From a checkpoint of a small transformer trained on Wikipedia: width 224, attention and MLP in parallel.
MLP neurons of a small language model. Each row is named by its layer, matrix (up: input weights) and neuron, and shows model dimensions 0-223. Each number is 128 + 24 x the weight over its row's rms, rounded and kept within 0 to 255. Numbers have three digits each.
After each neuron's rows, "fires on" lists the tokens most often at its 100 highest values on Wikipedia text that the model never trained on.

L6.up1149:119079139170126105162126142162121137136104127144138103135096137120132079120164130137178152135163104106126068099114144159158149145128131150145113148119119125130118091117176123079150090128111143164161110113150151118178135121102148130125131118128165146162138130102109126101135112136128114120100093140130129165170136128120179133099120111144124148163150145181143121166129147143158140102154156116136123100113133126096103124118177137108121121129109181164168150140143120130099132123123124126148128109105156047121105095130118161105134159164135167098114144134172170136104073133128107100118122090130168089120079148139162119160109114137112121134100125136108076165130136163138122105126
fires on: " and", " than", "sa", "k", "la", "na"

L5.up64:128140123094106163140169132080091153115131171146149141142092104124136133112114155123202119122119102177112154098123138119128168104145115136118121092100119110127129154134112116125104131088091133154143145138105104104098130160087115153133111173141119162160146153121139129121157140100101145118106118058131141125140099155123133097134151106152159114116153144129110094103108155157187126114130117103144126194107103120151188115137103122129189118206115133130123182110121124128166114131125130147160149095161150141116122101103113116150108080123177117152097109149104110143131107144138156135150160102130119133103141135073156146139115115102144167140148134114122131133115120119147111135148
fires on: " has", "z", " that", "h", "b"

L8.up882:105122131165110123184174098125122146069126130127104132142143142096142087119109127083112108140124136140132093098118125103139178127146088143111106122116147112056106144160123119113076098136135134137108099118145164121133097107131155091185132135154158146101154154113143161124149155101131131096111120091142120092129169128104117119118116140103141104119136152144131109169124132114172139115127119158115086137100135125132101087134166121143098180130145167194118116165137173193117129120136152106119120147125133129116094154136105103115112124084097150135135145162149121121168126128141105162122109110096103162147085132182128141145112159156128137083149154108107126124103147111133131110149
fires on: " =", "=", "rib", "arat", "rem"

L8.up886:132125110126108131139145155090111122068125151115119139130101151117057101087105149156099119143139153147129131121126140109145135140127177141114095125110132171121125145135101142130121157117185137125110110135156151111089120089139108120127157158129137157145161187113074147131087094147102112114128179095154141106145119164167152113129129072115159145121174143143127163139102140138140135141135178124144105101124138085134068088141093129127127129141097123100107081102118143087142131115119184150130139114124114177095109091103127107123129147179132143139134108133126121146095115135164122131156120110094123129077105150108157135153114080115159117137120154118160170120160149124121136135141
fires on: " of", " known", " |", " it", " ="

L4.up817:145120128126115139093115174117148099124121155088099092152124141134124088135105110100078152133128149127125120108108156122147130116134163081107088086105131145116121142175134102156148130106118134126132128124145095109168096203166113117131134126149078107146128141138092135120148144072133119131133113159102141138140086109165121139112147166135143133163129103136118176124114158191124093124076142155117153139152147113113088110130153118143136123147117117098125121139142134160199154132119157116110153108141103115097130136129058137127126129122150130143142110187148121133073133110160129144111152149143101106112108113122136143085119117137126144088122088112172158143172088149115097125098
fires on: "y", ".", "c", "r", "ry", "ail"

L6.up5:134146077157097088148154142095119121126180122148135124118136142161091140139126123102093144144122120151142133138094130149139165114140132120119165122120116136136101124143113136133126127116151141139127116145058069132145090129177083127131142146119124128110118112142132134134097122138106102063128162059124119152128108141094117111123158118092200132136137144105127142154138123175127136069168166122145143132144133145150150125097106150153180125093117089119096109151098103133136106086106143127116163141139115163117159136091163117123155121104138110164162105169109112106096147120130128135139108097088119151118099120098161154150111124107139159169105103058138143109121115110135156113108
fires on: "\n", " Japanese", "aged", " known", " ="

L2.up12:126115118126158124132139097128160137132083135110122089125147153171086153173104146109125096100185133148145116120141109105144136148125107098142096081119127170143154118108149138124149146114116122106125069122114146120127137141114123118176118163154106129126139107105114125118144113126127072125128146140072111117061104112092082123160127132134101116113154076145140141171181116136148094136131133121095125112081090128116092139131156156111132136157104149170105133102139132162127155160181146138138130130128150124129117121114126170105158170123166118146099108102123157138109134117098112165114156116160085141108096126121118109131138091095134152107139197165088142123159123091102150129116
fires on: "C", " such", " SC", " Post", " CA", " Gold"

L4.up283:121140107124084177127132137115126094094124117116109085105114124142127123156110112144136116171140120160110131136136123147142168120182137128085108097119115156172154125122129133116130136115083134167134119110151107143120150144123136133162136133140115150129076093120138108126109109124115154126092123137074120104124129097114084119147161138128109162130106090078126120149113119173140107092117118159120103142139154144127143133117132147125125111168090122145149147102138138125176151135093162144098147135138117134129146156161084124159158130127148165077164125124113128085107143123164113116128099163170135166085131157090111101109150134119183166095137085086162076152185075097149127107144
fires on: ":", "r", " until", "l", " such", "c"

L6.up62:091120132119111147161142089161123157087120116103123124122135131132120079129119146144132150122152103081120095087162136141124134148150080132155130150128182121129137160166151147151145140176124160121076071082146145140180163114129125120108162157127110108171126091126141121127152155103130116115106111103148152179156133105139154121167167124101126175094144142136117117139112112138131139114128111140153114143168128084096102136115123134157117111135088176152136146078144165101164125177094139081129129114164150154128109131098120182129093126128136123126117106171124118140136083142155122165121099120123109129115123156139152099155147103109149139130158132129070142169123141100141121121152
fires on: "s", "es", "ges", ":"

L5.up342:057101106122093135172149115132134151131111102120135129108143093110137084142105167083127106154105160101084130128133168140122120137159165105099111114149172151106144142129098144100113128164121150142129097127162128117155149104133165093139112135121146144134131124079102107135142144141142193107155138126076151142130116105121150133150134131113143114154138133132105127122165177127097125116142127113082138115162124114141141121113146120096140122142079164116122136107149066130141082148142151131179128123170159132135118113096167160114153127171136199115106086145130103138111122145133122173118115105098148115144135100133133105123172098068095131065116137110127106145133129119147113113130
fires on: "s", "es", "n", " members", "as", "v"

L6.up724:102107108112115119178113103138112110150138120122142128103115121146114112139107120139180084131133129105153124062140111164123144109140093072110103105105166127079120142119160145124136121119124124147116144112126082139139123119098154167176154125117153170143121130122132162177169158124169113122152143096130145147153112136116124132144109134117130131132137129084110102112089116120122123085119142173109113153141158109182073135126110117092126138150118146189095155111124149126169130160148186099162124133126120127098092127140106123122126173178107140146118106163130125124138082156129125145103082088091100127107122117130176139127105111164099153131117104088118113136177129090129121130166
fires on: " =", "="

L5.up937:117127110184123134114105102151156141142140115119128099152122136169109107130097097141117086154115089120132136151161140122129102123149123104084085124156128175099131158102145112127161140101125105127138153092129110083091128145144141097131151156152142164131094109093114143143116097131127139158111169159165134134133148164105130096119131139135193164133138112123179146114122144118128158111141191168101082098121111089155057104147113117111163109146111143099064124137175135163162140120085123113127138169137106099116121137138131174127118126118112141139124110140129113101150119115157101161119131127144137159135088155127107166107124121145170143147110101109121110109190161129142114126122
fires on: " any", " or", " for", " had", " only", "al"

L6.up354:151127120112091111129088130132161133125126128137121129144079125153127123149116084101123118115118125133100071133104177105122139081206063115108101116074128102110134137103163084113150143162110115178143164116127150125115127100136103157120145146122128131142143151123096139130141129124133116117135140080124101104134132126161107114101120182115160124156125119110158129160134158105151146126155128166115111128131076169153133101117134141154170129130149124127144129113134120150109128090148116132114097153190097135098179070148095143135167126174132164151113109163158146113139106137123170128152099079120160140072135141142109133141135119120151133144100110134130151138101113147109148077135
fires on: "g", "-", "ing", "al"

L6.up274:142096134126080096124108156156136165118123160075151150133107152142163152129150101113130108121102152151129151119101153141120127096132101137198100132099168105123114101127128092107106121169135168152146135121132145102109149138128146151137143124153130093108111123153143160152131151128163175118114118098124101116133176154137138110046131142157161127096136101122184153148135086135144131103141169113104093126163128141131115112112093147108140156161128104124106115102117134159137141114108109077165148117117113111107143103082132131144162097129105116157101115092143131141101154137104159151109097134090141157137094102150141110125072120101128102144145137072124144125134146104077149125163
fires on: "'", "ing", "ed", "d", "g"

L4.up663:106152097124095156173115150095131114110145144095086110086062150086118135142101121086119128152132127103136118132132138151117145128126106136069104080129074132111120125147107129126138129122098129136139119112128127115142107122137129173099172111123144138147113150104113173116145074132139081108126152098123151135135091131125135118135114137130110178177126082090133117123145118177150098149137084118114153121118057128168106135157162131101198126104170121092088147128141149139120116140129114130123153095183129133113099139120099145128144129148145152134140162137132154107112123129136155158163126123163190110156142132105124094133128101141117142151180146124102117133138148074119137127119
fires on: "-", " J", " Kr", " Sh", "j", "n"

L5.up333:118134095124118150138117138113098105105167109158102118176131117121097104161129149150131109119168129114106113111082177110152112117126149175078147116074191150130121159144152105122112126151107095135150126138130113135160128149119129089138133168175116155159137140146116175098121128067142109135120114115085153129137103163174138111141131110083107141130171118106095101166128099138123099181123113136153111131119080135150074118111140139101173121136150140101139123130138120120146134153089179105161146142131126143124182124116099094128105155159157167105166122144135181101099117148175149136144126130119161144150114164106138131121135140142111119108103121118117079123126139130132143141097
fires on: " g", "t", "w", "st", "H", "G"

L5.up2:124184132106061100151112162127125161141147111122169109147082161170116124129124142124146116170095140143111153109102103147124127101123157134086122089078147151151127091127162135116133127137132084120108084156131100140188128135132118129137149142110129090107152096119074115126111142094123138128126150133140071125092104123140061140139123138109114150123191139140131131128163143086101115153144146118152113135141092117155134073146140136080129118124121136122121151137109180167182107117131114132119139096135134188078176133105141101100148128146151159120129114109120109145124121156128153130121106131140116137180126139085137122145153102140131172130127138118116092098147144126142126107092
fires on: "bl", " All", "f", "st", " on"

L5.up527:132102094110091140105134140152135140107136124163126086137118128137134117136084159141170145138113136141121117189131135167131101123140171120080108118113112124121144122137149105154120171165079093157147123074107123071130149132147121089111177122180098139153101105109130151153095134119109078149074142117116115116169092094145136124140109152091121096106110072108110119133155105128125091142136149083148159114112105162135139092164114129109149172104127113139146130138175103143119147152144186137117146125142120084140143123128149146128151132132139167099127116121174128109081115148161126129135135132122150114143107133121151122129138157166104123116156123174129079119095099128098099142100
fires on: " F", " g", " 27", " 13", "t", " fan"

L6.up664:097127120157092114145107123127121118100111168111142173085124142141115093104116102111121117167126136125157114117107126149087173166166175115141129110088137146150114115128121106115133080124121124107107096112144109100129154134138095093127127149121113118130106158092113118169135077110145111135135100157066132167153117097107117125120145133173134149146156119111112143139151127121157110127127145142143094107110170129119124093175146123106156079145081121132131112131130155135146169181117110094153163128118126113070095139104129132120156122123118146150156118107164172154150139134103074146131130107100152119180128163139188130141129133149107114112110133162109117130115167151102115055101
fires on: "na", "f", "ua", "sa", "la", "en"

L2.up897:095156132142116138114089097092109148143135191075126163151095101130108119169132158146138153135113157154142119130105100122160147132108139125142116117155157147107086136107165116140105128134155144133147124140125094078099129148125142092145125107130119102116177125159091117135117125116151131117161157149103134126133141126122154141122119129132151105120123128105130090131119093179163118119111153073121126153084116137127069123119179129137173101111117169123105133080081151130135174116130121091107201093125106157116105090068132162118092171120150142100139139154116115133087195141126105128101133110155101144149125152126129115142131161125120111089140161138155123116123142096116110122134
fires on: " city", "sq", " area", " cop", "ili", " colon"

L4.up777:126140150134141124169141091134128099144075133114130081164121133153109143100113136168121162127097162165164140149102143125124126188145144139095130081140117115137136140154160107110109154109121109144154148114103106142112160096128168146153148178148073160151112094132138139159092124101141159091123141095137130139106097124119143124079131119122134139125127115117124128134154128115106105143118175054094114092176127111121129125134106162114162106133129146122153094073132113155132158125114105108112168077145120103140161121108115166155142146146126154124134133122119098137065117107102152174120102131154120167121148144140095133136131088104147116131193126139142149149157089144131114131090
fires on: "en", "er", "in", "berg", "ss", "ins"

L2.up969:111130132125132096126136171113101163123155147155151123078116133135088109110086135074123072173132147110134135104125109171156121127109098116133149119107124147086121079143121169137044096137135102161133156113153145144100171135152082118178167179134108139093118100168135159125088116132151124144140115135164151132139161082131141127131122129164107123135111091134122132121129111124136133120134126132161147121100102144123171125083123156132121112166157116075117151102129139122109126160107109121164159148176068073144119123105141105126133147138121142151102141128169139116114148115116133108133103074147107129143128116140148147160150153112164129091138120113129140114162169140110114106127
fires on: "inn", "ang", " Authority", "err", "rit", " Density"

L4.up309:102116121094112146141145123093093060144135180161139162125113110115107119140160145098155117114150130131109145070117105155097156087152132139147123152139083103147113109097133118160126087137092099092148133098098153158101114101114097158125132122182121116152112081140115114115109126104110105107094127102144159143124141142134130122127160148160106109111121114136117056122098171118168149119156145190152076116105110141140124110120107107120165146135135126097105166120154175108155175161150139158176177105129114149141137100137123152114121169131146131113102140103165098141088153145112111097101112154117129154126144130117108154120155122140117101150132104124113127156147141115136097147137
fires on: "h", "o", "ure", "z", "ade", "che"

L2.up111:129152114145095139145147130064108195152106172109146136151118145126123112142130147114121113131142171151148165078140117172138144103166135117120091133121123127097097099115145094124127160126138152139094124114115127110151161180147127122107160134105098108129094149185116126177183114085135146155126123133112146170145106181164104096088134155108130171163109118153118132132116189112101133124132122126149111114173119110103089110136110149125123131148185078109092164138142116163191160124077109135179139113127123115144134116110129158094137122130116130120123124083135134111137096139122144131143107146114126149106109134138129091150092127147130123099146103103129140138127121111131138084148
fires on: " career", " name", " life", " =", " election", " office"

L2.up1086:093147165148109127095124135119090110114156118124099126107131134115110187159126124134115098094153087131145114120087112120129164107116134141151127103130115179109132121170151126114114125145125134105062100145133134163114164132093137112199151170134143113128137112126112140103079143135095135108113097152096110124110106110107113151122124114152100161124086139150129109128093138117121091088170144134114140154137132110159116078091149112154132091130130151139121138122135128108147183169106117099120153130143168104134147119129145139107126146128132100113155146087155107108071110188129131148115143111155098145137130127127126162094125152153201172089134130143141175108180104100112130133130
fires on: "E", "C", "li", " area", " region"